From a checkpoint of a small transformer trained on Wikipedia.
Size: 5 heads of 32 (1 for keys and values), vocabulary 1094.
Architecture: RMSNorm before each block, rotary positions, tied embeddings.
Training: a variant of Adam for these matrices, 268M tokens, 8170 steps.
MLP neurons of a small language model. Each row is named by its layer, matrix (gate and up: input weights) and neuron, and shows model dimensions 32-159. Each number is 128 + 24 x the weight over its row's rms, rounded and kept within 0 to 255. Numbers have three digits each. A neuron's up and down rows have the sign that makes its largest values positive.
A block is one neuron, or neurons of one layer that tend to fire together. After each block is what it responds to, as a language model described it from the Wikipedia text at the highest values.

L7.gate121:092117174085107167049126105128107116105137120145139153175088113139093129138071119128112126139131118107104159137099148101137175113079125095131113132105117127118134124129171115107158117172146147123130146140103133128130171121085112082162143147133106144112164140157129134153103131122106147128106139161131104141157153124140146102154173143174100146106135115166145101167098118124130155104146
L7.up121:085091090152135132133113137128141137121112108080171134131143120138117101153146107132095115092145152125111087124101127105121155103158134137130126127096142122136125146103118102125119146098154156128111133116175072109127122093161165124149110131093111197117141113113155102126117134104138111140137133116108090163129163133110099123119178090126145138108071157145141155162142116117162155147118
L7.gate184:143121098160133111100131130120105109145086068135125121130087117112136149144121142136086127123083144101131112161155092113108154134126138118152155151103139127130153147151110148084113119167156161146140148087164157128148140107177135081147092135110138081129116096137138097076147113082120161117100131129153102111116126144105106135164131133147166146082112139134095130110148151132144154121115
L7.up184:128130133155119088139115082086083173119081085127125110169131132139125157159134153098090153091083125094159101153129151125104125142142130082137138112082162149126132111134150132104141173142123147121140148124096160128099137127124177150132133109100115101124124069136140132112102128135114146119142153132105112133103113128127088190097111166133120148137136139106178151131098101139164200127146
L7.gate246:124152153167118121122156139122105137116147114151140119101123154111134179123139119124140132096109098099147119145079106125122159118137130162122067122110110082122170113171164144118111137179101121175113111129125107135101107161160143168092117119135165118114127125114180118103135134179152104174152121109115098104178126143111113125089149113125112146111131137124115116119121098141117113100114
L7.up246:099107072165150135098151108160166120174107115157140111109097176156130176162115123115132144113152154145127115157156156127151125074158078129077148154144149168090127128103164109129097123115130093114107104132108066122083141113124150113137108123133133127141163119111109135153141124179114132134108127152160149139119139099153114126112130163136125141088159155127139109117147168124137125092130
L7.gate262:150142155145092125087118092156144143159120134133139149129105113165122128111146087121122128119143095110120137107112142122131141122145150162167125164059167103085122134132116145153122130153123116157128146072139116133148163113135067104123131167106082107155122113101113100102105130131124111145159119143142136104132145154121080164117140151142101118136139130100124120130154150091169174121139
L7.up262:135125120126178146128144149156094134167102094128182146148158145100095141118143120129113152110104122132146120151133123083164115161101132151119167095114100142146122111144172128127137114129133116132149153114142121079155134125120112100088119117118133106119130145115083086088090182125150129109151190149129126117117085105152114137142161127166160126103114112157126113135102148120113114122120
Description: The token " or", whether the conjunction (1454 or 1455) or the opening piece of originally and ornithologist, plus " and" and mid-word pieces like urch, ever.

L16.gate25:132136109155145156123135130129123111112101111144197134171110163130135170106142137104123137146119104141171112132121114082160131137142107125143124117132123135098131153123138132117133151151075135113140134101114157141115138142116099097140140147149093120109134118149114148141099111122177142122141120096097164099125128160120144104158164131122073159119097128161098134114178111096142133091079
L16.up25:168150056139125109121137135180108088145132120143167127170105122118105121113127111114120131134076120149110149132104094125112132110161119160091083074161117151116144190112112108164117120165133098120109102136146138132114129077117139177113158137123125136159142122133111117086119087104125154164130128117093163140143081121136139148107160124122109158115133131111122132128151140084140154123132
L16.gate114:121109100094113109078095104103119137131105093128141148135111149111190131153130132102167165089160123084137154094142112142128065112153089124152128156120139132098109121132118102116143124089131119124148111182100118130091156107110176106104143143107135153161137159155131142134109100184120115146113133110097147103108106116135110121119144137107108134152170132064103114118115108103112127132126
L16.up114:132110145133102081152168108090148143187100110108088123142111094173124136096106118109083106123105157118168159080108115122109139128170104115135116159116099155129146104122126099096086121133120102113116096099091153143132127143164157130138108150151144144095101117152130148103137107112157150130117144068111100161143139142116128121183108131121119126111129140124086180132130166104128114143141
L16.gate140:113101120130113126105129128044120157112113111160085165148111157149159120143111118146130099120111079102166126132145128120143106124147112101086129145141114156125144176129121110097121115140105146116116110103110127141131095146101135127148147166147136105132157143174102104138073144159139125143168146107151127106142102157091117182089150087092119124108153171137149140086086135139133110129090
L16.up140:130143158144110145100154109144130101131078101147106099167097133138106127142099165091064143103146134122123115132076154125110114124142141098125153130105163154114141151125144077160123102099121104109132093125116115156122138122099101113095154130150132148116126137107084144111154144124133149129113112164077148125096170103098158134102112175145154136113120135101157146107136105096131158108117
L16.gate141:122118150177117152141116115126094092114092110150110121140143104125134140160135128078104115122156137113150143139091116134123167148119148098105159104139149130145118102124125090088098150139109174135102143120176156110149130125138185113117126133137153112121123097183122095093103145127149178117109136133093123106129135156164103102143149096151114124123132143119110097166095131151138178094096
L16.up141:124124125191074138119101110116123133130100117146166107165131131127087141142110113062104106139144112104136122112145143151151138169132108102146169100100137141131152089160139090093132122129100151169127141154130160115164134128166151080140147154110120112115116136148127109153093167108127133140105145157088135125153112139127089121140137138123108147129169098166142120137094083154133175152068
L16.gate155:092124087161108138106128159134156136079104112111111106154104145128151162150100096106138103105151079123154140149122113084138099097143164167125141158133098120091079155126121119144127177153124125087089099131081109115144106104130116127109141111147152132140121091126129182123111153172148169125141160117137117116146145137149098141154119156149110131161167115130139091125148148101129117068175
L16.up155:149156100102107140147131130140128093146173113108193144112142139117152127119096174108117111115133111147130087104120125151115144126138125166124175120091112118120127137123128145176088144139140123117116108112126126127113122089137142160127165150166146142127159120112092114144141165144113099156141130132131079141136110126095148132101127148095138049118161112112111137149121085094105074154154
L16.gate164:160090169128115129179121124098110118115131128131115142143133095189171135125106103129126170123155129094162113093130084123119118093146130145141123157130124127090138137124101155145108121151191105121072126126172114107122117133096165118097074177143113105114137137132162111148092144125128176127166137123074123126112149135126082150145148101147098101112123166095114150102150146088137109147125
L16.up164:142123080118146164159118079114111101159114159159136152158104137112092142127104161150133141172155152093148133150167156131145095128133143128144134100161120133140097082134137143116109130120138074111138107118082115153102105122137180150116141110088144122171118145149147141111121149167119140143106139143128127135164146147129131122108156117107142133129127154112138164139190103126193094144075
L16.gate169:107098166121082112114154128155135154133138149109128084177138143128143147137099192129092143108133134140164195123153078103124129137174168094146134110146107138127089134105132161133167126141143151168121108122115128148098101127171132148138163127129148136120107114137123114163133090163120131074117155121089146118159099176137111146095111150121148165133139149105160112111153080105120169138130
L16.up169:141103165120057104178161143116137103130131124113148108171098140121105169095060124103159120126135056118132109126115082073097092134124149123155121153092149088177136120108147140165106126141147132127102121131121106137116123172134133144175107145141146142117116098133153171132083121151146140106126154118099126127124080130107146137134102107167123108131108114125148147131115161113170174097120
L16.gate194:106092110119154085137111095121142133161125100119112106126154158151148143120146143141150084107155093100125123120108170107119143094114147159120124136108130115106143095114136106084083138191124147114142093133134070131098117113124120097165152153151162141122160120149109137113134088129075100145114121126124148086103120147118104101132158116100074168118163120114133080093114152111140095150100
L16.up194:132141104140148099177127128104111110131102118108117166119111087118143097134105150125099103111142086173126172140158106149092146121130137173117152135112126140143162145133120096107121141150128127138106111086157097122139172106094149156144124098128118165100108086148107152146150138141097101135133120143141150135125084148110070119160100076137107145108145118117084134114101134176110150128125
L16.gate213:143088133154126130125138145145111124138079109128106137138126105147133139144092128139120141086143152114147177125165121128146145089120135150111128073108145102091096164120102176101094145198173107148118124168134129092137123172129134128136119125159121115105136143118119092094135135063106109160113111122125137101107095128154147116118163178107109136123142127115135115126166101097135108166108
L16.up213:117138118125119155124156176167128166096129140110100106121108158124123112130093133138154082096124140126083145095096108156147108139130133075160125120089133129152155085128079127144142148098178186162144114111098137135140121119151108153136155089126143157114117117149086152127138107091149124142116099178084086149157096122143161088104148147129144130093157078100119143165104088111144103102135
L16.gate233:188125126175091200110127109121109119077093134136112125124138081156123147135114114098142135095118116137128152138119086094107101130154141088131105140091145142103169151126116160100128131104133118162104123113109119114084123110146136137216134102164112105134141129204107114132112136129137137113131143103124085151151122128132150174121091085116126118145173103139149131129124139138146128159087
L16.up233:146147144084133130105143130103101118149099122168111081163144148134139123133151133091144167109135158155112135160135090097130156073134128153118110116133125116138127156131160139095121145111133090140144119132140144131114169149155095135122112139161149099143151073116114093172134116139145159136167104093160172142108167107130135094155149129105106127171134119155120140140124138131175162132078
L16.gate245:155107123133121126138110089171086099161135087111134158143145138132128173105111141138165147151100112116148135092110109129119113104129132161099119121097118131087147126105133066125125116135118151109139124112115112141082112100134129092194097171149109135140104094128114097105116087149081121122138139157130134139073133147116087160117138143150116160117123149108165096171145112101118174135078
L16.up245:124108122123145094184184082127097136120153151100091170137107127148184143127111128143168107107154092124064142107179132107132167116144119153110120098139139142142107181116126134107115119140128137112144158143129146167097125121112134101116140176146165150144108130163096138152105143147108131140136142122082142120141128113119084149166127129160087131154095148109128177145113109131184150132082
L16.gate274:097122084157114131145127147099147134110111129118092096170128145159153130103120124143154164138078177098152122131095145139130162106110203128133100151101121141122167095139150129181074129094085114112085091135131166124114126108074152128123134151157125079136144129119129105122134102125147125127174124074106129119134133160112141137133108116143105122099143107128119130086135117131123106131177
L16.up274:135132115121100140146107120153123138142113117188135120148098093157120136132126139135119095097125130098152118121134146132130111151166155159111136122103116120090105096132117108107162098119167139096120142135124132067082131162143175170155105128123204142083091133102160140114093102100122117100118100146157094143139150081149091089096119116147149116096150164103120125150113058096149182144141
L16.gate296:109125127112126142131123129118164142127114097075100138145101098142139110159087105113127125066142138122130131093095142125116101093123120090133149132123188120127126113100120125126108132143134150138122105150155132132118101082115182113135175125131111135130157086117136102147150039141116121145129151151112084133123093174137130137112156141125121147134126115121150161110156129104131142135133
L16.up296:109087130155111121101127110109120167123113149105118115175116109141127096142100116100114134100136126102106097122122146142113121068176143121157099141111175121096146121119144144081096144125101118109135121149191141162131127098124141062167160148147139157157106118161126112127074072113135132151134120123120138161109085126144127130085135126135118162142118096118125096113164104080119155154146
L16.gate342:159114148158140144159122135107120134141099083125108109158128170179106165145134100118122091088117126150170120125102092117099164092106089095094145112121178137129141180133135092132084121156148156167118130139160164124104162144128127090110121141083120111128117103120151116097112126084131173121137103161068143124087136158147088125143172142143144149129147141103133099128114128109120164111104
L16.up342:141094171161109113114134146111110154174102126118123144156122094140097123166104124109109140086141105112197136135113134134103113135147137106119156089111157108109154123163117136088118148109096179166107139122148135124135176109153170109111151121095125115110101072143107106124138116108142155112118128138120106094139093139134068145118131124144134205116141139136107107121122155138145178131120
L16.gate346:155094106135164145137129108172129119159105110104142117147113151101104100122114114107132119137129110143180141131112102118078149066135177122122117104112148110153095105094095146112116089145145150107089124138133111116115135119091163109176126164159152150140150065140141125122124121126058140112144101131120103091124170133149130121155105100129114148140161140102091133139122116085148168113142
L16.up346:147095096123081115107098143153131149107145157147127116101123061137131159167120101109114086130167184097166128062117148130124119098138105099162147097131161100112128147133090183123166166161135104142120143141099117090112167120127114116156128129147122152148149099102103109122126096124145130117146126141135144136113097100113131102088126135138113146131162105129145101132152095090119142137134
L16.gate374:151103117131090136113130125074134122097146074147119139127116105146127139139136091115116120101146144146140135126132114127111080125166147109131154143165131153082156148146130125084159150115145179135173084195131138143136152104108155171158108133132113081147167128136100131121124126130117122162164149104092108119159185130122123178124097111091106129134111139115155114128149171090116122144090
L16.up374:139131120126168069110154106101155155107112075105123118124102114099161107143141138120128141070131148136126144132117072117135163108136138136114091143121157149138145125128150145123111092133115156127105122137138115141131198125108071144144117144155151175115133095134111144104100210122165121154156186075129111121147163132123121138115112153172124145111124142150106121147115121114173154113164
Description: Fires on coordinating conjunctions such as and, or, &, between paired items, plus word-start pieces like or- in organisations, orbit, originally.

L7.gate175:178135146125120126154083134151139156128159151120130151115135147157170115134156177111098125122164106122124180109147103127091127133140139108127116118151120107123152166109135162135081134147142160190113110124125104091123159116164115146100147110104113118137181150165150126111133141135072152124115151119119148054160152125157140140097127113095105114141104147082112073145139140106100112114165
L7.up175:197117081122066142144140135125145114107108089083113094130117132121115123104123066129086133140134105136146141109141118103120152141096108094127113136148112126151157113088101124149115135131144165095173097095161160106130104106151103104116153124135090119099130123154105162110162146126123107102158158155140135119080156122154130138092132115097121091139155153152104132164158122131107145102169
L7.gate303:127172138110114105125095170149125115087132109115141116089104118131134073132115138105145145170125122110138172107134109122110151102099167144107115102144172136122174183150132144097169173093139085155112104184125110095147121139110112143105135084146136113125109166168104108124129139118130098119135161155123122101102157137129104127154137129094116138144144113107112111081153089141133112156102
L7.up303:145124104146124102096122104159126112138086148146115152156146121141132120122084133141069142131100133195094119079134143139097107137155171122132152093129132129140127125124139144134150138136106170105147141146131136112158131129109126093162151084133121142118140106150071091094123062129129119163137151166138096100129125139153081139072120114073089107120147126139141121107150141139113155139142
L7.gate357:176157121109118123084161138121178119140165131142164126133143103130126147129105149118132134130127111095138154101111145100135099145116110119074119121108118092093127163119120114144139125085158150142150115170117141118126108111118185123120126133111113159121131135129098110124125129135097126117179130144100165090139109134138131141141106102055090097165096115071124132119124087184107150090184
L7.up357:139172077159068132122105106157119108118161123140157122150143097143104115099120184127107112132089118108125141128092163099116121139134140125106085124114165109097177111115120125156123129148139173124160143146120131114109109103165116087070135162134135081122178157141132132121136090120121153138150105135122110092115141110155103145102165077101119092104138146142087125098150156162147063121121
L7.gate446:159127122129109107123112124197122128099143118141122127103141099106129141124097136092111118165150144117142151116124163117112075135103151147069181119139149125112155115119131120125099101092155150156146122123106082134136092075118123130148161158111105132123147160155139112084113097109116100153134160129088189090131134129103119143121129139113092119127120080175131115136136148186127124137158
L7.up446:172140136097103131146130126161113118150129096125186104148155136107106060118102120119120152135103093076125105141153121098106136128082121118121118098150117117163119152150123134185137114117107195106150131166121114113182087137154103104161161109134126126098079117135069115110134137120148112155160135142146146098141169134145121129167102142098117084140155113143089123141122125150115120125111
Description: Line breaks closing a markdown table's |---| separator row before its first data row; also mid-word pieces of split names or words, e.g., Yorkshire, driver, Djokovic.

L13.gate210:127136140089093144112096062078129183108109108128120137171124116131132149098132164145136114131120107091175129146094128088121138144139139101110180137133148109133113108133127121150105097155096141134134110100142191113145180120099091154154120143152128141130124106126112108092103152144105125121126152128133114140127112125138125156137129134111143134155166092150125108101114105135116182154135
L13.up210:089135119112145088150140134107129169117098129115130120114137120137166177128138132129147125125144140172151151148155137115138172104105086124172142131090141146149119153093108173139116085125145138137154099167121149083104107110121131148125150095117113123125160104152146137143126132102096117144135128114127126117126159085114084139130149129079138150173099155089132106076119141116104158148072
Description: Mostly the conjunctions or and and between listed alternatives (age 65 or older, 5 ft or 5.25 ft), also short pieces like th, h, or starting or ending words (fifth, behaviour, organizations).

L16.gate36:093177100166092112159089104082146112100102129143154122119136154169128138161120136146117157129148104115095174089142127121113086119103127111120122091145146124113128162128160113171123141077152113158156120146094153131132088155111148138138135133138156111155127141169131162160118102084131180120103137096117138126131129138136088144095148129156105094131163165112159101108159125130162119117081
L16.up36:133139111173082094119120118123121151108141162093186153097147161141170115163129101153118130135147128107100178112131130147118136135100120177148154105153096137127156144089119113150105127108158128130125111123123126138134159137125093150164098170144177161123146132102156163144112098129140162148116188126100121134114122113086093130081169164149110108156162103153138141143172138113148171130098
L16.gate78:151134117112151107096119145115124108097098103162104132156145094154098101116095141088147169125116113097114133081114106096148136086081133131081096130153196157135167146123165141119130090170140122138158123176146108066170126128116141116144131141149118117101144131133144106123158099097151154154131138154097115110110114165104145174129122110144130135113105158134087086128138135128141131133119
L16.up78:149120161178123135106097153135139159140109155125113123112195133130108115093148140120174128134138149102108149114133149145150130145135133110141129140123126115161127145078123131171128126117099133087162130149109153116071105121144087180166105096139110145117122134071149149104130097095131127121106110161141090143147133145136139125127144169141109165127130146115135121092146142166093154111101
L16.gate91:109121147115155125103116103106117105126085123109143107128132117156123121100137090133082135108113163105091182139090122162126140101125114113152150134060149093121133115110106093114153160134153104142089131150075124131112092132138125151130136075121089103113145156115142104136153135088155068180083135149071133125103135143148147079145128154125113130127139106054129094107099141143115151093113
L16.up91:136123164127125134123159121167150153157111125145132081137151092096153108151122107141147131123137107153139127111135137080110121151125132102159111167113144084133154180083131107176103159152114176143115114136136095118118097133128127079156115137136143100156113158112118103087102111157125106113110154126096137111129136142116117121191128120103110112075105135153120116106133099145161120169106
L16.gate166:142132173108118157112128137153127125081109088169103108118102126158137107134133133150153136104138142105161151153142105120162160134148100138128137117104119102097137136114144120148153129082160090144140095117174143152100147132122154153126148085117111131077137141173145147133181135091155161108142133122106128130119084148130116116125144146128112130148114098057141135174093144145114167118134
L16.up166:150112150139136185106128131121120143152145122132119139085104100166133178139135109120166150158118087109133097082109107149149148148114105170106118107128128132120141206122137119120151093147140098142098122141170141127138158147131146122153144116083135109106152155108166147144121145083103183141136123140093115127127092092109139130119133129115155146134115113104093109082078121164125159144083
L16.gate174:125124155119105107105143180146116093101119072109161091128143120126154138111105099139115154141120075077123119161096092103154133135133127084102098111168123124131136155161138108126151151121145151153164115111138114165157094108126139132122146126139129087112113093094109161134145150135135172160105148113093137070166143137181136170140137141145121138121142120163113120132144113166138151117108
L16.up174:147114127138115158094107111160141114103112133140096138144166135123085148124088114140127108128116084055139131164132119113156107144145109133089092117148076130108122105185103109140140164157106162140101096124127131129126115097148132149152107110088121089112163129121132130144109115155092126124109139109117097092111179108123132166170133158104087119115143122187160137152160138111109144134103
L16.gate192:145120134124090151089095127117146119138083127143117129086102143116089111105131134094148176104152116122110137094145101138117125124133137118052138140127126119099157147122166111122195149120108141102170123157128128105126137141125099122151141138106151130165134143154108128106132103108139156123153155128108098089145141130197163150154155160094123159099144151058155104136164132141151116126131
L16.up192:105098092127099139160124140106109130147166143140151149132157125143079120129103144160116125090137118112134117102090110087125090152133146117112124075145119094123159118125085135155167095134138164111093141128116098160091094102165176121146127145139105117144124160164120160084139130151073113114115137120130132102108092109133110168145130113126098146131129147144140126135135128150109129143110
L16.gate195:132123102126104157099141122119145106100121126170094147143116123122128134089142157083161112111116145129142133080210122129126160088190154145132110140091123120073142146124136132171110157092159127125116123115152142137131109104103152146121121106101155138115155126126171153081103124129146162184129140106115098089120118129132107125150146132104110088129177112109115116130121156085150118104096
L16.up195:170093102147163125108141133116137082085117130133123178153121115147128122092140152124083112137130097154098127090136148136144137113104099148117137121134114109100169178071134081073106154114102122158091139148159126127155124114109130139122128125182111171151156083137135112167162148132149131133118137101139109138141144102125131175163112111113123111116130105150118129136123152118131170141137
L16.gate225:132180143099116106117112136145120126078104128158142101081137168115142135127148141152122168108167090117134142094128101102144155125127143122138106094086140104121134119123110126163147120133131142159150089144137173103124105137169105124111129079097125070124136183135096098089165142121118146114133095118137121070193102137174114093121140135098124110145142128113148111105159089100099114129096
L16.up225:134159181099116133108123131157143132153123139128129121112124138108136175116127156130122093126179146111163174125167109139108170103128093148114185141144126133131129112113174085090071074119150133079150128156096134111110093136129133145145116112135122116124144132147143150119141092160202126116090140143159118128169095155136158133164136072115092138129123148146129125140152097165132158117104
L16.gate298:148127117120123099117081135107121140112136106135120127074091070139109165115133116121135131137165127118127137126161101160110139110156143132185127110110126135145120122115168146134167158121115111095153115175102156144112130124098132128124100058148109075117117177140117109125126125146118139106150145102090126149132163132131094179131190134110106174106130125079130119167124131131119131121149
L16.up298:110109093146059093102135104134115146135151102121164117097132106142132133105142113126162136121104120139130136123126103101186130168157068144117152127110092134125177123156156122129144087094164129133128117115088173137137144154158129159150136132147101096134107113114124154095138128124133089145154150127088135110109105176112173120101119111176161129112105167126110143077124126105127183110109
L16.gate324:128140129125167118102106105142135133116111148131112150140136179145165121159128165133096167150107094109139160124137129123106111137160126151127169145098107107101145122110074111103103146142134110128122113161108129169135113108180153141135160130134140143125151131152103108133131188148148098149092151138121104082174161111106131135154139121112172127133174113118116134095124158104127073111120
L16.up324:144118133134151131141088076105113152128114125117109152137110131184125152101147132132092103118180145113165105117121118127133116115176078120104116114108102154145155120074122155137134150178148135123105142119123125119096121124130147103199102143115118124128144151142127112167162091132104138136135153142129119117155152128118072132114109114088148134121117132112158130082106200107109131149123
L16.gate345:141087128153127130137108101164160129149140122163129135123145119160135173112146099142144158137156121167143128149122129116112158126093108109148101127153153103100093138118138144188122142093157147158116085095161149124088077120140127174145111081084137100131155155127131099122136115142136145099139133151105153073143094154132144145161164146157084152125143114107142116136127079116124142117129
L16.up345:147160085115113106097145133140143106122094131112122140148169091145123131118148170118154143098176163105156155149127109116120137105171119136098100174147101168141131150112118130083109128161143132127084143098085125116181143123137113087104136113126092127121137125119086112130109138099145167131107149135136138136117160155133139128092130124115108103103150132153140140070156113115088126116141
L16.gate360:152140124116100115125135093144143138155114121142136116080136134137135110135130144145140141129145145118133140114107110135131101098099124152129107137117158104108125150112118095173125109142126059128126086165121177100106133149102173120144125138100091058177144138131158130157134081180154156109138115137111088103115159165143148156153133114158098157127140146102169124143171123102132124105092
L16.up360:144148173104126195109110097152104111146115107114138093129087143118149116138143131145123156137106108106094147134142113140151162144153123120066134107142147145145172132116122105142204123130136149127156143121092155138113106118093090138142143125127140151139130140115110122135108151123115133164132116133121135121157087153154136189170175167099124128185118085134139123120123134124082115123141
L16.gate389:155138161134135114106093159144131139085120107155150123151130128123137124126157111101149143121146153109159089073104132138125117118106121144111153105132113140130137180109152112101143115166210098113121144136113115077090126144168139115111142178133100128123146144133161096139127094144124159100132123104144127111117134124125169159124171129156060166122137117105107112118154130115085088162108
L16.up389:139131184096152109113151116140122107128137098075132162150055191132113121101144117088163129119157135142151129131152126154108137139109158114127161161139090163125146135110131136136139086087125130111142133163140121122150110076141151113117076113140144142113126118125091120140160087115127163122086112140122162131130155134132149159183106140126124108125114139108163121126142139131106139138065
L16.gate417:105169098113110130082111124130133118087073163135129118088155112110124160133119157136172128140129119077095148121143158118164123091153134133164142116119148131108144127107118109128148104114117148179136143134102170069139105128110144111142125111116105112154124152135075102105137109122058122158127156177136159095123081125148089128129142105140139124146144198130148096121107118151115145122147
L16.up417:177128103138119105108127128093136170144104163101156140096106113112126135112097107111133130117096175143143151159092101134115126117177068148143157135145151114088145122096154128144130088109168083114170101193101107131094136126151123135130127116141093101145136150125148117135143118111121104118140132165145102151054138139139098120121154146126122143146157131120144179144148162106123154112101
L16.gate419:151117154117077120099118147150122157150110089176140088106135137125100108106121098118104167100149129123107142064149095102130101120106180090105111121101158099093129155120144114143148118111145125126148127119115125089145129098154123136166134134130088122154168126116145141100096122107134118120151139160079119110139147095121191170144118153105129133134085116090147110104147166112118119133111
L16.up419:142103085144088120076126115125142116114132092136151150102123097126062113109116126129123143118154157115152127094138107059105149146108155130127113091081149129088170114124136121118151145100126144149099143149115163123141097131131163131140143136117132108145167150113122164093083109169144119095128126132103105106085103114132106125174144092129128135127138132121147088098137110142103117129138
L16.gate423:140128131169089106137160135110183111122135160144143083116134137138128141108160079126109081121158125151162130116139124145156131146153131151110140092103152119090139165102117138072125120161186131202075081132145161124138167125161140108106148136109130107099160136162186131142100148148154131115138120112086140124115148159144147155150131136152120115137090134141113123149106132125144129108115
L16.up423:132111152116105165117104131107124120090143141157127128144087125113113092102134126148122089092074115131097152138176093117157108102164135105137089157164168151136147154180117158158168129129156119131149128144136106158112148122148115138105088138148139154112179176125143145110095146125099097115135126115093118134138130160112090150146154086162112124150081132121121118116116147075119162124116
Description: The closing pipe and line break ending the header row of Markdown tables, e.g. Pts |, Score |, Ref. |, just before the |---| separator.